config = dict(
    n_layer=10,
    d_model=768,
    n_head=24,
    n_kv_head=24,
    head_dim=32,
    d_mlp=4608,
    vocab_size=31871,
    activation='tanh_gelu',
    norm='layernorm',
    norm_place='pre',
    norm_eps=1e-06,
    positions='learned',
    qk_norm=False,
    attn_scale=0.177,
    bias='all',
    tie_embeddings=False,
    parallel_block=True,
    init='uniform',
    init_std_qkv=0.0191,
    init_std_o=0.0191,
    init_std_up=0.0191,
    init_std_down=0.0,
    optimizer='muon_variant',
    lr=0.00874,
    lr_mult_down=1.5,
    beta1=0.95,
    lr_head=0.00356,
    grad_clip=2.0,
    warmup_steps=200,
    schedule='wsd',
    decay_fraction=0.878,
    decay_shape='linear',
    final_lr_fraction=0.05,
    batch_tokens=131072,
    seq_len=512,
    doc_mask=True,
    train_tokens=950800000,
    steps=7255,
    dataset='wikipedia_en',
)
MLP neurons of a small language model. Each row is named by its layer, matrix (down: output weights) and neuron, and shows model dimensions 384-639. Each number is 500 + 25 x the weight over its row's rms, rounded and kept within 0 to 999. Numbers have three digits each.
After each neuron's rows, "fires before" lists the tokens most often just after its 100 highest values on Wikipedia text that the model never trained on.

L4.down4535:453458476479522518489503493505500491477506493485499523539535467505485504465510536493473496461548499475507489521505500502501501519520512491491560506504496477527496509474526497484527539529527479503527539497529524477517534501531480505518487512495506524489512496428480462478507513495515475499536491495495525452523505511507507500520541503489514483493505493481477507569494459556517445491476543491520526525465510509536520464489517502509542521462454509475509519467463519493534490541505526546469490482488470480477484493538523508470491545487554490524479482501471535491513480478503529509487494456542485477472469573469475525499490454523502526513516484498477531510464504467492498524527491480480519504500567470475486487542504513500527449547511503463510508519471553528479496469475510
fires before: " |", " =", ","

L4.down2615:451519525494505513472491503508518507490519487462503492437491503491496547502507501521516481468517467484495552498545475468482508479517515474530502504531529482480518502500496465496516507533491540514478504523486491514515517520484525481546495518502510531517485539476431523547449490532469524515496488521483536529509474511500472478455495566526529514508512524478498522494493502508518472496495515500487493508511531476542512516467462455544512490468492510462508500470512527451522527499495509500481493501491522494504512495510512525545512487505476469544477475448512505542497506453545450493509489514502465459543491506442507535515507508525507498516449496501530516515498502525539482532474467490512544498492508541529549500504495482495510511460482505517508540530537502490523477486534516
fires before: ":", " feature", " ID"

L4.down817:498517510511536505510533470471481478503528515526472500500505505514508478495507568506500502510523516504507538494488457482460486524502477447489482496494540509492501491493466494477524456491530487454521488490523522517500512512434490489510469517460506509535477541507538513500507519542524534486518486448499507474506527485487523476534533483472515495550513465491495463518548550489501512527510493523473501522460513511504512527470496478555486509498453538523514495512462499489492477485509483538518497491504469504504476510536493485505500506459506511488486501510568467501517478496487516500513512538491494491519512516489491514468520496478533510509499476467482518535475522467574518501496513506461512545470482501496483487483510449529518519472521500498523516518498515488498564480526489
fires before: ",", ".", " |", " with"

L4.down207:510487538523545490539521516458482462458511512473516459512506520494493508512528540545528483514500502550485512542492509521528460504537437541539519523499482528478479443474501500493490505476546514486519500524512499522532499509507475514479510490515509489484489496508494492482458523489471501481506494500530472478438492470494485472525431542516513472475524474497510516489490511499496495519510521474528512513511463486502516491498499519467519526520500488439526509474522501526493527479532499559468526530476545514432498519500536454515464501495511494541483482463507546523540538486528499493496521509469474488492504511523508498447491506453511476508473504504500560487493492526535517506503454500507524484483482509480502524510518507451479518520480548518476479500523492490472469544481481
fires before: "\n", ","

L4.down161:485510481485510516488477517469526536530496471515485502540489495480488533481417522498490525499498487478462485515482486506482504503544506536471542540480516526499528534506526503490495505516506523492450494484483498500503508478482498472485523504513473490496524490491507444475470488459519521504493507510523501508498518531481487465520471485516495499484463506530529471476475494524484468505485501521509545503499580480477535493467470529503522485466486488546495530489474526524529490469481507515488505523476534481495483450474501501471491465488433498511482531486496491468497489530513533475540486485490521521529501532499536495475479520501512490516485528478427497458494553478474482524527503503482461471504541472533504503474503522568519513477473490542525517517517551519563490496526485
fires before: " ", "9", "2", "1", " of"

L4.down3053:545514552468515502493526527502498492490517502521552481479484479525510501506488478524513501507507498524475510495514546496503517474525489507499526462471483517516494518481518509515503492477513496467471489494523463539518481487512507538523512514535461513500494501529522500455515458449474493491502495491486475437526499488485511541502488483489501490471477505536467539455533500550501514468472486500491523492441467540501464505541498479510500513494486446520514493490454454471477505465492503538516490508495506510532510445504499526506485512489581500468476504472539461482499488474518476469498480481507507516521534520460526478481495495513495484511499490521525483533520468526536502471471462517507535504492518521445510474479508520503520508539538503508476501486517505529520492509495500
fires before: " ", " |", " —", "0", "1"

L4.down1328:501443519510491456478529521482521532534521504503513495505526570534527502479516526489469512515480544492481464515505493508477464551531481527477506511500496500509501509500554500536444463501493420491542500475494521497464498479503493508465488536500512509533478470483452481572492460498486500523515516504514464471497479471509437534523529518487471482542475477481490464527455494484507491515515486508473552546491469492478499479439533528489493520509484418507510533512473497484468523528490538457511508506503485417536458518488481522467508514470473516516531496523543524460466498515497537543500519468489452489534528484512529474480545512523491513493535496486473503506463498524497493486514528467473486523470493480492527463474544536458534530528499496485492516522507530472504522487536502
fires before: " |"

L4.down166:504551507449508558493520493531517498468522555497487490493504462527503510505528474516503461477557468487477542490520531523473515474515489560506492492494508532470531540487528502465560491500495535531499470495467525520495531562512444507452521463474498483463516490476507547485511498510502485502466492465510495441474493501500479515532529507467473509476502509471490499491495510516480513474537464484481496551524502554510498529513509498517564526485431508539500524508499504517498485528485507528521491489482483534511533520518470485474496492499505475477506487463488489550504487524496524524469501500482503500471514462490488467496560486520510453456466483477502493501465476492527511531467475527511475458582558506474523506496529492513498461489504474492472485479461441526506491500440498
fires before: "\n", " in", ")", ":", " for"

L4.down2189:485473502471522474490513537498493487459517528457526525481504494486523506537452491471495507518504477520512487492489545509462545490476490528475489479474497515486473512462500498513525488494507451497527528533515476478528511492529521533489472532470498508473454513525459499558484463447468512498511469502476496458466517493470491495553477496496457502470480527489483493486524539501489537489504514519440498518506540470507492513497496496509501492521515487540468464514527522460465493521499461517551504507463486476565463504531493512495509520487504505508477522475493504523509517445495498534512465496582515455546491438534502485513485508493474502502473485546467501520489490504454443557518463528491485477577488480456497538508451476517529491505433492504514517525465433514558540482456515
fires before: " |", "-"

L4.down412:492499500508484527481563489507420513460479514508444521514497478499504494485506541518505524420456455505498482504474494482464515504519490486488497513539474480536503503498453558490515500507522530517468460486491486503521515501505492496483455515463523511501486486517516531549517492455484481522504514560535507564496489502521512487511525473497482476481496501533469528470480487508528490472494502502508476496448499506515506497468501505528534484497494514472532499510559498499520482541504520502510549503503501470527537518505495490502508486575543509502528522510496503547510506486500532480471509537523462539487471554491487523529529518457483501524508507465495492554524537517473519507501504515520496513504524485520479484477485498489500497513519526535506491495515509429472462500481471
fires before: "2", "1", " "